{"n_layer": 12, "d_model": 192, "n_head": 6, "n_kv_head": 6, "head_dim": 32, "d_mlp": 768, "vocab_size": 8192, "activation": "tanh_gelu", "norm": "layernorm", "norm_place": "pre", "norm_eps": 1e-05, "positions": "learned", "qk_norm": false, "attn_scale": 0.177, "bias": "all", "tie_embeddings": false, "parallel_block": false, "init": "normal", "init_std_qkv": 0.022, "init_std_o": 0.00449, "init_std_up": 0.022, "init_std_down": 0.00449, "optimizer": "muon_variant", "lr": 0.0108, "lr_mult_qkv": 0.7, "lr_mult_down": 1.5, "beta1": 0.95, "lr_head": 0.0087, "grad_clip": 1.0, "warmup_steps": 200, "schedule": "wsd", "decay_fraction": 1.0, "decay_shape": "linear", "final_lr_fraction": 0.0, "batch_tokens": [16384, 32768, 49152], "seq_len": 512, "doc_mask": true, "train_tokens": 139800000, "steps": 4276, "dataset": "wikipedia_en"}
MLP neurons of a small language model. Each row is named by its layer, matrix (up: input weights) and neuron, and shows model dimensions 0-127. Each number is 128 + 32 x the weight over its row's rms, rounded and kept within 0 to 255.
Before each neuron's rows, "fires on" lists the tokens most often at its 100 highest values on Wikipedia text that the model never trained on. A number after a token or word is its count.

fires on: " as" 39, " being" 15, " be" 6, " was" 5, " first" 5
L5.up568 [ 56  69 140 113 129 104  93  99 117 190 136 149 165  96 112 168  98 136 104 157 117 161 114 130  63 156  59 108 144  98 153 142 108 126 130 154 130 113 152 151  88 102 184 179 147 136 112 173 120 104 151 103 113 137 168 120  78 124  85 106 185 189  99 139 137 135  82  93 144  68 122 108 146 105 112 100 122 134 159  99 120  89 170 182 103 110  86 139 104 191 119 151 123  82  96 154 178 168 119 136 147  76 184  82 147 162  61 107 114 145 208 128 119 140 174 138 185  79 122  99 125 129 123 150 121 204  90  92]

fires on: " an" 20, " was" 17, " is" 16, " American" 9, " be" 9, " a" 7
L3.up212 [ 61  98 159 125 119 154 139 137  71 118  81  97 125  96  90 198  89 183 127  82 140 118 200 107  92 143  50 146 160  85 157 102 127 134 106  82 170 115 182  91 171 133 176 158 108 120  84  92 132  76 141  84 175 159 139 139 139 115 136 141  97 154 118 123 120 134 151 164 108  98  63 112 173  91  61 146 114 106 134 175 124 167 175 194 109 154 111 125 127  84 129 137  93 109 127  86 136 110 147 153 128 129 139  91 133 133  60 152  98 181 179 136 124 183 127 122 129 148 135 146 104 140 137 141 128 152  94 151]

fires on: " |" 43, ")" 39, "|" 18
L5.up295 [176  86 125 147 112 138 124  99 102 112 115 159  91  75 180 104 146 167 104  77 127 163  83 147 109 101 128  36  99 206  71 177 158 122 108 135 138 161 135 140  99 169 122  93 127 136 128 174 138 178 123 141 106  97 138 181  85 130 114 111  90 164 151 100 104 137 141 141 167 122 148  67 182 107  80 139 175 146 125 166 107 174  68 218 168 106  85 130 134 113  83 139 116  53 148 162 154  54  97 151 158 140 185 145 143 124 138 114 110 142 155  66 177 158 137 125  75  74 164 152 131 139 107 120  94 134 159 104]

fires on: "," 28, " |" 21, " and" 11, " or" 9, ":" 5, " to" 5
L9.up413 [110 160 117 150  94  98  84 156 157 119 159 186 152  56  79 151 141 194 146 118 140 151 195 187 141 139 132 121 169 125 124 118  39  53  83  87 165 145 133 150  97 138  88 197 118 109 127 148 109 139  96 141 102  75 118 127 174 130 136 152 133 110  92 112 166 128 132 126 147 180  84 107  81 161 122 101  36 140 113 102 150 124 125 119 104 169 113 124 105  61 168 117  99 108 133 154 161 134 128 142 110 158 140 150 105 167 106  93 184 134 155  94 165 206 147  79 157 115 125 112  87 165 131 153 148 134  87 142]

fires on: "-" 33, " co" 11, " \"" 6, "ris" 5, "to" 4, " The" 4
L9.up445 [149 127 152 145  64 138  77 134  56 132  99 138 174 111 123 106 163 159 149 136 107 111 204 158 122 165  92  97 103 127  72 147 146 123 166  66 182 132 153 102 123 166 192  98 174 111 140  98 160  88 119 149 158 148 126 168 113 151 148 170  78 103 134 115  94 159 124 131 190 151 150 150 113 121 124 138 209 136  92 121 132 108  82 141 139  80  90 159 168 194 129 172  71 105 213 131 129 131  93 170 157 175 101 165 109 139 128 107  86  50 137 126 127 117 121 149 175 143 128  84  90 129 115 137 174 119 166  55]

fires on: " an" 59, " not" 20, " is" 5
L6.up323 [137 162 135 128 141 163 123 176 135 140 139 114 143 102 118 105 182 135 145 159  97 118 136 122 162  80 109  59 164 101  86 120 116 134 143 101 132 151  91  95 187 160 123 150  63 101  63 137  68 103 159 185  78 123 135  97 162 131 142 111 139 206 119 135 126  94 129 128 164 149 141 100 106 171 122 114 140 120 135 123  71 207 155 159 124 121 104 119 142  82  99  95 192 120 156 126 141 218 143 155 107  99 140  92 132 119 165  97 116  79 106 166 152 132  37 163 163  66 132 155 103 215 144 174 106 119 162 107]

fires on: ";" 42, "." 26, ":" 18, " –" 6
L3.up144 [136 101 105 138 123 101  90 123 104 115 142 150 105 105  88 133 130 156  91  90 133 110 120  92 162 107 132  83  95 102  79  87 183 138 131 153 127 139  98 167 161 150 166 121 130 163 126 101 130 132 119  74  72  81 156 171 115 108  93 182  66  92 123 176 129  85 153 117 214 118 183 124 132  91  62 163  88 117 128 119 173 150 165  74 116 137 152 187  72 101 128 166 159 104 132 191 223 146 111 137 148  99 120 144 169 168 116 110 108 128 169  67 123  83 134  98 109 117 109 107 104 136 109 100 163 144 157 120]

fires on: " In" 29, "In" 21, " as" 20, " to" 7, " and" 5
L9.up204 [131 161 121 115  73 151 136 129 101  77 159 153 154 133  83  84 107 111 143 106 155 151 155 135 124 163 122 186 158 158 134 121 129 112 132 157 181 142 116  86  89 149 126 136 110 120 147  88 153 136 180 111 154 104 110 138 144  64 142  82 137 134 135 114 145 179 135 138  31  88  97  92  98  93 110 155  80 170 118 198 146 100 126 165 109 156 145 178 110 147 123 137 124 147 119 147 122 148 122 111  86 135 111 219  80  99 133  75 139  71 132 135 150 187  99 118  98 123 104 160 175 152 167 165 152 113 123 126]

fires on: "=" 68, " of" 22
L5.up451 [ 92 106 175  93  57 157 148 151  88 156 171 127 132 121 126 148 146 140 135 137 145 130 170 145 127 161  94 160 123 134 114  80 137 101 118  88 118 122 165 126 138 196 150 175  85 169 112 131 136  72 165 186 152  98 133  89  80 139 168 106 166 129  79  71 134 131 150 117 118  96  85 134 118 136 171 146 113 124 134 138 133 103 185 136 100 145 134  88  71  65 150 147  63 149 136 146 169 170 112 135 117 133 129 104 193  40 150 126  81  73  90 179 179 120 134 188 120 129 168 116  72 110 141 188 166 151 122  97]

fires on: " is" 26, " not" 7, " born" 6, " be" 6, " was" 5, " only" 4
L3.up550 [ 82  89 115 181  92 172 111 135 106 201 131  99 127  45 125 206 119 192  81 152  92 109 183 119 122  98  76  58 121 118 146 112 157 112 118 156 135  84 113 134 165 155 143 182 108 126  98 102 151 112 160 120 120 171 112  83 149  76 124 157 209 157 129 127 116 169 138 133 169 127 130 161 140 122 128 111 114 163 151 123 159 109  74  85 112 125 121 122 148 165 144 142 174  84 145 155 100 121 176 100 148  62 130 101 107  96  95 118 133 132  95 154 177  85 137 141 160 127 111 133  74 171 122  81 116 150 141 155]

fires on: " after" 32, " on" 19, "On" 18, " On" 14, " st" 4, " when" 4
L3.up735 [117 129 144 156 174 118  97 169 131 141 141 141 127 124  92 121 162 116 112 126 114 193 111 129 111 183 158  97 161 191 101 127 160 153 116  27 134 134 100 143 181 170 128 147 153 126 166  72  79 133 239 136 138 156  85  54 170 104 140 120 152 124  53  13  87 109 116 127  67  97  33 131 127 134  83 105 120 149 138 137 134 103 153 132 198 154 136 173 127 127 129 122 172 152 110 108 149 163  87  78 136 178 182 105 106 105 121 116 186 115 137 138 127 124 151 147 105  94 102 127  96 151 156 118 180 131 147 146]

fires on: "\n" 33, " Actress" 11, "|" 8, " of" 5
L5.up674 [152 146 116 137 129 200 119  95  55 105  36 113 114 108 187 123 118 107 132 102 158 191  80 182 133 157 146 149 110 132 157 154  92 109 139 129  97 110  95 136 127 149  97  90 114  59 145 146  90 158 117 128 157 152 178 189 131 134 118 108 102 139 103 133 124 111 123 111 142 159 126 131 161  88  61 144  95  43  36 141 144 127 127 197 132 145  96 122 170  92 105 118 155  93  88 191 130  82 130 128 129 110 125 112 153 114 121 148 127 104 122 154 149 161 135 130 103 110 171 143 145 147 140  37 126 190 140  76]

fires on: " a" 26, "–" 19, " |" 18, " and" 12, " (" 8, "/" 4
L3.up444 [149  66 143  95 145 110 106  95 152 112 116 108 108 130 189 157 130 138  83  88 101 124 173 195 167 108  95 158 167 104  97 155 123 148 102 154 125  93 103 139  99 158 127  78 166 112  78 126  63  98 151 116 102 114 136 136 133 135 128  83 144 144  70 124  77 140 122  76 169 133 149  94  93 159 181 171 125 165  96 164 114  84 145 148 116 123 108 106 151 134 153 177 156 100 151 192 142  42 112 138 128 114  83 106  67 157 116 126 117  94 154 197 162 200 137 150  83 141 128  17 143 120  97 159 124 167 164 132]

fires on: "." 39, "′" 16, " −" 12
L9.up366 [178 114 141 146 119 103 140 163  90 151 175 166 187 168 137 132 116  69 158  87 145 140 115  88 133 172 154 139 146 105 113 123 106 111 146 154 151 150 128 120 121  85 139 136 136 204 137  58 104  69 101 152 200 128  70 152  93 148  95 177 154 141 120 124 197 158  88  85 150 124 132 113 115 109  96 168 131 178 114 156  93  91  96 141 149 151 137 154  78 177  70 155 124 117  74 117 116 103  88 142 131 117 187 177 154  75 122  99 128  99 108  79 113 119 133 127 115  99 100 122 100 136 144  97 107 130 159 194]

fires on: " of" 45, " in" 7, " (" 6, " is" 4, " to" 4
L6.up393 [124 133  89 117 127 170 119 176 137 132 127 139  75 158  82 133 178  89 169 168 154  53 171 161 120 118 152 106 132 129  98 137 224  85 115 172 158 148 159  82 191  96 161 125  99 142 121  33 105 114 172 132 159 177 173  80 127 122 100  92 122 110 101 101 116  80 107  95 103 133 100 155 144 155 132 109 115  51 124 130 142 134 124 140 128 179 127 157 139  99 150 121  72 155 141 178 116 125 134  46 103 131 140  44 152 178 101  60 106 129 136  94 114 154 178 103  88 119 173  83 112 121 149 139 143 129 100 125]

fires on: "." 41, "-" 19, ")" 14, " " 6, "\"" 5, " |" 5
L9.up55 [ 85 117 120  78  83 131 121  90 118  62 115 179  99 104 127 132 103 106 108  73 136 138 150 138 119  84 158  69  91 112  94 150 152 159 113 119 102 122 144 123 222 116 148 140 120 146 114 160 112 126 134 123  87 130 206  89 119 105 101  72  87 118 131  81 150 181 117 124 156 144 136 115  93 160 117  65 135 130  93 112 133 108 152 140 132  96 146 148 176 141 163 137 121 107 180 133 162 127  68 104 170 132 109 209 141  97 106 139 121 128 103 136 159 135 154 102 168 104 170 157  90 144 136 148 109 154 124  51]

fires on: "," 21, " |" 19, "." 16, "|" 15, "n" 5, " (" 4
L8.up386 [110  81 126 104 124 144 142 157 181 173 108 192  65 155 109  83 119 191 132  97 116 162  63 141 143 154 143 177 140 112  79 129  76 159  89 165 106 142 150 116 139 129 138 129 124 123 132 149  57  78 123  88  78  92 147 124  99 114 109 101 108 189 147 146 158  97 121 112 123 152 181 119  76 153 115  97 128 117 104  91 123 103  67 203  81 150 105 105 182 123 111  78 113 116  92 198 156 137  90 133 159 141 114 148 164 154 159  97 104 134 158 118 129 148 124 135 119  62 119 149 128  86 163 157  92 145 169 118]

fires on: "=" 84, ":" 7, "," 4
L5.up410 [ 93 112 123 144 159  99 137 138  89 110 145 182 116 151 113 117 109 119   1 121  94 117 125 110 146 163 118 152  77 125 125 144 137 194 153 134  57  97 120 164 138  74 100 165 166 114 106 137 122 185 155 139  90 172 166 107 142  85 193 103 144 145 205  70  99 175 141 108 136 143 147 126 126 141 104  91 156  69 122 149 109 134 157 116 109 179 134  77 178 154 136 178 124  92 139 106 161 130 133 149  79 119  63 100 163 106 157 143  57 105 102 115 141 116 119  88 138 135  99 162  53 107 171 153 123 135 128 168]

fires on: " in" 44, "|" 30, " In" 10, " of" 7, " the" 4
L8.up453 [190 118 133 129 105 136  53 154 102 117 104 137 136 100 101  68 150 158 145 117 158 139  79 114 151 111 129  72 104 148 122 149 142 144 129 133 130 189 115  93 136 101 113  87 137 173  91 112 120 175 113 178 111 108 124  97 214 130 178  62 132 117  39  79  62 150 152 150  88 133 113 102 123 117 128  81  75 116  82 175 154  91 153 139 165 186 117 150 160 162 118 115 182 154  44 148 105 183 127 124 114 134 131 104 172 160 126 150 167  78 103 165 193 154 126 124 115 134 139 136 105  74 139 147 120 115 157 120]

fires on: "," 22, " are" 15, " were" 5, "ll" 4, " an" 4, " is" 4
L6.up266 [123  99 164 122 109 100 160 184 137  89  87 101  93 148 143 178 198 142 187 107 167 115 148 138 113 102 125 157  72  69 103 143 117  51  78 105 151 123 132 112 148 152 168 101 173 115 109 123 110 117 101 145  57 148 124 149 118 159 112  99 116 171 104  72 160 144 112 122 133  77 128  72 143  96 115  83  83 110 144  48 136 167 146 161 124  98 105 146 122  92 169 117 101  76  90 113 122  85 153 133 109  74 187 126 129 131 111  93 126 111  88 163 107 143  88 153 130  92 110 142 196 255 136 198 151 170 139 134]

fires on: "." 97
L6.up523 [152 118 198 151 169 108 143 144 116 104 119 189 125 109 116 134  86  68  55 122  90 103 160 124 193 125 120 119 103 174 117 101 150 103 116 107 157 114 105 122 130 131 204 126 174 137 157 128  77  97 135 124 195 139 139 166 144 136  59 139 109 100 104 160 164 106 139 124 178  94 124  69 122  90  58 211 115  79 116 169 135 118 128 125 164 151 162 155 138 144 151 135 107 119 150 137 122  56 101  91 139  93 129 157 164  81  88 151 147  88 190 142  85 120 147 102  70  80 120 134 156 130 149 108 121  46 115 101]

fires on: "s" 22, "t" 19, "e" 16, " I" 12, "o" 4
L9.up432 [ 43 145 136 174 166 116 138 115 137 140 139 160  78  86 195 102  19 142 111 105 129 122 108  87 158 161 125 107 147 138 154  92 101 113  89 141  84 117 205 119  99 117  50 163 155 169 107 128 107 101 159  94  52 116 106 151 125 123 106 140  99 167  96 122 123 120 133 143  80 164 114 147 152 114 128 115 129 171 104  97 144  97 123 124 134 185 212 125 125  87  87 110 133 153 133 193  51 124 102 151 100 131 100 172 154 129 119 112 168 109 103 177 151 154  88 162  89 136 103 100 142 111  84 100  81 111 155 130]

fires on: "=" 38, "-" 19, "t" 11, " and" 8, " of" 5
L6.up198 [117 161 163 114 139  57 130 125 156 102 191 141 113 120 126 145 166  67 181 121  98  95 137 118 128 118 142 166  98 146 106  96 141  78 129  98  59 115 124 140 129  76 125 133  74 191 116 110 139 142 118 189 171 135 112 147 142 180 144 105 119 145  99 107 127 127 159 109 182 132  86 118 110 142  83 100 145 108 137 137 180 135 131 141 126 123 177 115 135  78 102 151 119  83 161 121 134  72 142 155 118  92 136 144 176 115 119 192  81 110 112 192 173 134 109 142 112 100  85  82 120 169  77 128 124 191 171 134]

fires on: "." 26, "pl" 14, "nt" 6, " rel" 6, "f" 5, "Pl" 4
L6.up189 [125 162 136 117  14 115 191 106 139 179 103 128 189 127  92 175 121 126 160 106  72 158 110 142 150 103 150 137 115 155  92 147 122  98  85 113 152 143 141 164 151 161 133 130  94 134 113 157 104 137 141 128 167 122 151 132  85 131  38 205 160 110 179  74 146  91 138  84 182 170  90  69 120 135 159 104 194 134 137  96 148 160 176 148 136 109 103 104  89 125 123  87 137 150 176 163 124  85  97  72  96  76 183 154  98 148 100 137 141 148 117 117 149  81  95 139 170  81 245 187  91 136 135 105 141 105 100  98]

fires on: " on" 47, "." 14, " life" 7, "," 5
L8.up335 [148 136 134  96 174 178 102 160 127  85 148 145 139  92 197 130 133  81 154 122 104 100  57 199 194 103  56 101 180 155 140 104 131 197 116 167 141 151 138  42 130  72 166 150  85  95 118 105  85 149 147 164 133  67 100 156  71 145 139 105 150 102  90 137 119 140  73 180 172 110 112 161 111 121  97 159 176 180 137 142 128 144 109  97 141 165 164 106 181 192 143 131 128 127  98 127 146 132 149 145 185 122 147 184 122 130 129 133 181 105 123 169  69  85 123  99 130 135 131 108 157 162 124 120 106 147 130 100]

fires on: " |" 88, "|" 8
L3.up19 [137 124 126 163 152 143 133  40 129 162 122 159 103 180 119 145  98 113 128  39  90 223 122 125 108 145 149 148 146 137 130 112 133 154  89 156  97 140  99 159 185 150  90 170 111  87  82 142  78  87 117 124 133 100 120  65 197 120 117  71 113 120 115  91 107 116  90  82 122 205 127  85 123  95  83 154 132 143 147 120  62 122 120 177 116 135 150 145 121 131  67 134 105  81 142 137 108 122  75 128  98 198 132 119 132 160 184 103  71 136 110 125 113 118 148 145 172 151 125 129  71 109 135 119 114 185  95 132]

fires on: " |" 53, "  " 17, ":" 16, " none" 6, " —" 5
L3.up174 [190 148 144  63 131  75 175 149 108 129 124 149 133 158 125 190 168 123  95 147  85 215 164 112 117  87 107 130  94  88 112 104 113  92 148  91 159  94 114 133 156 134 113 102  76  95 136  90  91 173 128 121 130 151  92 149 150  82 135 133 114 137 148 150  86  74  72 137 191 143  90 108 117  65 153 150  91 114 107 166 165 134 173 109 117 168 127 132  93 115 141 126  77 133 172 151 154 166 162 153 230 135 162  83 180 178  98 137 152 132 125 149 127 100 102 169 114 101 102 112  89 153 101  87 119 127 135 147]

fires on: "," 27, " However" 10, " which" 9, " that" 5, " later" 4
L8.up444 [138  92 144 122  96 112 140 129 112 122  98 176 134 147 104 162 116 147 137  95  85 111 124  96 110  85  89 168 109 121  84  91 144 173 108  86 144 161 139 165 127 164 135 123 107 149 175 108 130 165 153 112 120 132 114  58 133  95 137 147 144 146 134 112  72 113 139 110 162 129 144 121 180 121 109 110 194 117 126  76 142 109 136 113  86 134 113 137 141 167 195 151 117 136 156 185 118 179 127 128 152 208 143 122 135 108 160 181 112  29 126  94 171 127  98 130 138 141 189 124  74  64  74 139 180 104  94 175]

fires on: "." 50, " what" 4, " ." 4
L8.up512 [ 84 102 158 116  50 131 118 143 136 154 113 117 210 138 148 116 116  92 170  99 137 166  60 141 157 113 157 195 127 114  87  61 118 170 115 172 163  78 124 122 181 150 167 125 156 151 122 129  39 102 153 119 129 154 174  89  75 166  60  84 116 195 150  97 157 145 127 165 122 171  98 102 153 134 133 101 134 130 143 156 108 116 181 141 119 115 100 130 154 121 142 107 117  62 180 172 123 130  99 145 114 122 121 137 172 113 140 132 114  93 112 173 119 144 178 141 150  34 140 201 148 131 158 125  75 157 116 136]

fires on: " and" 40, " of" 21, "," 20, ";" 12
L6.up60 [ 91 119 138 153 184 107  69 143 152 113 132 135  75 134 181 101 147 127 157 140 175 103 171 160 120 120 173 120 100 157  99 161  96 120 164  81  68 170 138 107 194 112 119  54 159  79  43 100 131 145 131 143 142  80  94 123 154 148 167 107 130 117 129  90 147 127 129 178 126  73 110 137  51 187  70 124 102 103 150 173 148 133 136 112 155 175 154 169 181  90 150 117  54  84 129 164  88  65 112 100 107 129 136 154 152 147 123 141  94  98 165 107 144 171 150 130  85 167 132 144 138 166 105 150 131 135 113 118]

fires on: " |" 27, "|" 22, "," 12, ":" 12, "=" 5, " the" 5
L9.up323 [135 192  90 111  98 119 141 188 153 104 137 176 100  69 127  62 150 178  85 127 132 166 127 142 189 132 158 131  85 172 120 198 129  65  94 140 179 140 120 101 138 167 134 176  74 169 113  98  76 104 102 114  75 151 143 129 153 135 150 133 130 102 126 150  87 146 114 119 176 115 151  78 105 122 149 114  77 133 113  60 164 147  94 159 113 145 145 124 104 138 150 109 114 132 128 159 102 114  87 115 184 126 163 133 135  71  77 146  99 132 124  89 113 153 117 100 173 116  98 143  92 140 216 138 147 128  86 114]

fires on: "=" 89, " life" 9
L9.up63 [150 183 144 155 174 140  98 158 175 141 202 111 143 111 115 109 130  92 100  98 156 111 113 137 122  92 143  55  55 118 132 138  90 216 138 156 147 118 179  89 130 105 131 169 136 127  65  81  75 120  95  83 122 115  92 188 122 115 118  83 173 109 109  50 139 121 146 100  86 118  68 132 183  87 161 126 169 111 158 107 134 132  99 181 128 158 192 178 203 137 162 139 140  69 115 144 132 105 124  94 121 129 105 140 140  98 117 164  80 147 111 128 138 151 129 137 132 153  90 126 103 165 174 123 125 132 120  96]

fires on: "," 85, ":" 8, ";" 4
L9.up430 [132 145 173  95  77 120  83  99  64 147 186 146  66 158 110  92  91 136 135 146  58 123 140 181 161  78 137 106  89 150 144 148  95 149 152 160 160 154 130 131 104 185 173 104 143 140 131 120  84 105 106 122 111  86 119 182  84 125  98 178  96 133 151 101 111 157 172 119 159 145 155 114 116 163  88 145  81  80 118 102 157 101 157 149 129 141 165 140 139 113 139 123 119 148  72 168 220 121 117 174 143  85 125 151 181 101 124 132  77 156 120  91  94 138 132 117 119 174 157 112 167 139 183 185 127 128 140 100]

fires on: "-" 83, " of" 7
L5.up504 [156 118  91  76 111 101 127 120 136 102 196 152 158 110  89 159 148  93 113 142 108 135 121 169  76  98 122 130 132  90 101  96 115 148  85  59 147 126  71 114 100 112 160 179 127 161 168 105 152 172 123 143 123 166 106 184  93 154 202  67 131 139 106 160 140 149 141 121 159 125 112 162 148 133  73  87 106 147 179  98 123 145 142 223 158 108  81 131 108  89 150 186 135 104 137 131 157  76 126 181 132 111 171 128  88  93 138 140 135 103 107 189 126 105 157 138  66  87 185 122 172 138 157 116  96 116  48 151]

fires on: "." 24, ":" 8, "l" 7, " on" 5, "st" 5, "ly" 4
L9.up88 [110 142 109 128  97 195  86 152 174  95 128 170 118  64 188 129 126 125 112 155 112 170 121 218 173 128 106  71 129 106  84  54 182 122 111 166 113 103 156 103 125 200 136 196  96 125 179 131 109 108 178 113 130 121 186  70 109  94  95  70 139 118  92 142 125 121 153 123 153 140  79 140 162 137 114 101  90 153 101 136 103 120 173 114 176 118 153 176 158 191 137 117 124 106 112 136 121 191 124 114 117  67 138 124 130  98 112 162 121 111  84 143  74 106 113 138 139  79 141  93 121 136 135 137 170 215 114 106]

fires on: " be" 31, " not" 16, " have" 12, " speak" 5, " provide" 4, " kill" 4
L3.up133 [ 96 112 141 157  66 162 105 155 129 160 133  84 119  69 160 145  97 119 187 156 134 144 107 160 143 128 119 131 139 148 109 118 122 110 169 156 155 136  53 173  76 149 127  86  70 113 167 111 133 143 126 143 161 130 146 108 114 137 164 171 159 100 130 189 192 148  70 125 159 151 106 197 125  92 118 144 151  81 113 136  96 134 134  54 156 228 105 116 108 156 175 102 153 103 155  66 173 126 121  91 110 145 169  86  67 100 139 132 109 154  75 182 142  84 115 150 129 147 168 150 105 160  73 101  82  95 152 158]

fires on: " in" 75, " In" 17, " from" 4
L8.up385 [132 162 144 148  72 134 117 129 123 142 125 184 169 134  40  71 132 120 114 100 139 171 138 165  79 137 125 105  81 167 108 145 155 137 154 129 118 170 139 150 127 102 151 120 123 102 106 104 164 226 145 141 137 122 126 101 186 126 108 121 157 162  87 107  84 138 177 141  35 148 145  51 114 124  70 110 103 118 114 125 133  70 114 128  63 147 149 149 175 102 147 146 174 139  57 114 136  91 153 139  98 154 141  63 156 108 102 176  98  99 116 177 206 101 148 133 129 133 143  77  86 179 135 152 141 100 153 137]

fires on: "–" 24, "  " 16, " |" 12, " times" 7, " color" 6
L3.up354 [112 146 117 115 161 114 129 127 104  49  99  97 165 202 107 126 174 138 136 128 111 134 150 164 118 126 110  96 174 108 116 151 168 115 144 122 107 155 122 181 133  99 115  78  97 127 164 137 142 127  46 116 105 165 115  88 157 169 140  92 151  92 117 104 160 133  99 105 150 163 102 155  97 161 150 111  70  97  56 113  89 117 106 102 108 201 165 150  98 110 225 145  89 104 179 214 143 155 109 113 164 128 145 135 127 183 101 118 152 100 117 151 113  49  68 188 153  87 149 164 111 138 129 137 192 101 163 108]

fires on: "=" 91, "s" 5
L3.up128 [122 121 108 136 138  56 178  75 107 131 170 133 106 136 195 180  55 113  69 145  97 191 115 175 145  96  67 122  79 132 113 138 101 150 157 139 140 103 216 137 115 101  93 179 133 156  90  94 140 125  99 112  97 139 117 149 117 115 119 100 173 184 211  64 164 126 141  97 142 118  95 145 166 109 181  96 118 116 165 163  82  86 158  94 142 148 160 128 139 144  94 145 124 108 195 112 107 106 116 162 141 138  76 110  78 140 149 143 130  91 138 137  85  80 137 146 123 120 129  95 124 128 112 132  87 115 156 133]

fires on: " that" 42, "," 21, " A" 12, " which" 5, "err" 4
L8.up114 [116 158 169 131 106 183 154 127 183 148 114 192 144 155 133 136 149 210 114  70  47 158 114 112 137 174 170 171 140 125 108  95 151 145 113 114 157 106 163 130 138 107 161 115  97  94 180  71  73 119 152 155 105  68 138 119 117 128 159 133 142 159 155 103 135 181  97  94 129  96 122  88 115 120  87 113 161 146 131 132 166 123 196  94 107  88  77 118 170 169 140 104 126  54 106 101  62 177 107 129 150  71 157 102 151 151 157 141 142  67 177 125 116  84  91 165 145  80 136 158 143 122  97  95  95 129  90 138]

fires on: ")" 22, " Championships" 10, " Awards" 7, " season" 7, " title" 6, " League" 6
L5.up767 [189  86 201 162 154 162  91  97 120 111 136 174 159  83 121 100 118 122 132  72  79 100 117 113 148 133 164 120 119 166 149  99 176 150 128  97 105 120 101 103 137 131 167 169  50 180 196 124 139 146 154 106 124 189 139  93 128 142 125 146  97 115 123 130  43  83 103 114 187 105  90 123 188 128  49 153 139 144 158 162 111 135 120 178 164 157 109 143 134 138 118 125 160 113 147 131 162 123  55 129 103 127  89 141 136 155 108 130 175 119  99  58 164 114 163 142 107 147 169 167 137  71 105 139 150  81 138  60]

fires on: " and" 49, " UTC" 4
L3.up700 [108  90 115  66 123  84 132 138 159 180 159  76 111  94 215 156  99 154 128 101 131 118 165 112 137 153  81 127 156 164  79  84 138  87 124 112 130 112 187 175 154 149 111  65 133  75 128 118  77 127 104 115 102 203 168 128 147 166  93 112 131 120 168 124 112 197  93 127  84  60 164 171 120 182 131  68 110 160 107 161 143  99 154 130 146 143  92 131 195 187 167 121 136 117 149 133 143  95 127 157 148 134 120 170 139 167  84 142 101 139 151 156 154 126 173 137 108 154 145  86  89 125 118 140  96 166 137 150]

fires on: "." 43, ";" 17, " is" 11, " included" 4, " present" 4
L3.up669 [123 173 152 127 139  88 131 110 129  89 157 165  90 135 103 183 175 175  83 125 111 168 126  88 132 145 111 177 137 165  39 146 153  70 134 156  51 143  92 147 113 143 107 133 124 122 159 142  75  94 116 113  97  59 119 127 110 150 137 167  84  93 141 144 179 126 153 125 143 121 124 135 131 109 107 169 151 127 107 130 131 108 161 112  30 141 178 180 141 174 133 141 146 109 143 128 154 157 164 152 165  84  95 115  82 145 162 173 123 100 122 146 112 127 146 158 110  62 143 119  89 124 133  92 143 106 117 120]

fires on: " \"" 63, "-" 5
L8.up297 [ 96 100 141 186 131 151  88 105  48 135 128 151 145 139 119 136 142 102 173 133 121 117 165 127 108 161 114 146 124 118  64 141 117 176 142  84 139 115 116 112 149 167 181  65 131 117 128  59 120  50 155  82 132 120 135 116 130 107 135 153 138 101 125 140  65 115 143 104 169 122 151 120 163 112 119 181 157  70 100 115  87 123 151 129 152 134 146 158 135 161 147 183 146 101 207 170 143 110 126 195 132 142 124 176 128 128  90 112 196  99 106 171 143 125 121 159 207 197 138 128 161 109  88  90 148  95  80  86]

fires on: "\"" 41, " |" 35, "'" 12
L3.up613 [185 168 126  88 164  80 119  65  93 135 109 171 155 152 141 114  82 136  32  89 132 142 102 127 168 155 130 171 121  95  82  61 138 128  62 167 119 148 161 150  89 117 151 161  91 118 103 141  95 133 127 104  95 122 144 124 220 129 105  67 113 111 108 108 118 136  82 134 174 158 174 111  98 120  21 125  98 153 120  84 126  72 110 173 113  95 182 119  73 156 183 165  84 130 108 135  90 133 144 153 140 144 123 151  75 150 133 154 142 157 206  70 131 161 141 125 119  80  80 131 150 106 178  79  91 121 120 127]

fires on: " of" 49, " in" 8, "out" 4, " that" 4
L3.up146 [ 84 137 138 126 167 155 116 115 129 114 155 182  71  94  99 106 102 146 119 181 130  71 142 117 161 118 117  89 150 137 128 121 166 127 125 154 154 129 171 149 101 122 183 102 126 106  82 139  75 144 113 163 153  97 159 166 153 170 144 159  78 114  93  92 113 117 101 121  90  55 101 123 185 152 135 208 176 133 122  97  81  91 213 129 172 125 136 165  97 160 132  99 113 112 186 119  83 157 125  95 160 165 147  65 164 122 174 112  78 115 161 111 179  99 164  90 130 147 178  96 143 170 115 131 109 156 158  94]

fires on: " the" 34, "ng" 13, " From" 9, "–" 9, " in" 8, "ing" 7
L5.up46 [119 114 154  74 136 129 115 156 134 135 103 151 135 100  82  73 166 131 137 165 142  81 168 106 145 129 179 140 135 129  58 134 151 143 144 164 149 161 114 149 108 103 137  81 126 142 138 134 156  95 148 136 145  82 145 145 153  73 148 126 119  37  95 185 102  93 207 145  47 107  92  30  99 166 118 143 163 114  83 193 109 138 145 148 221 144 149 160 113  74 123 117 147 166 120 122  94 112 181 116 139 125 126  79 168 116 104 109 154 101  90 131 108 176 120 159 122 134 136 202 152 108 130 151 154 168 199 141]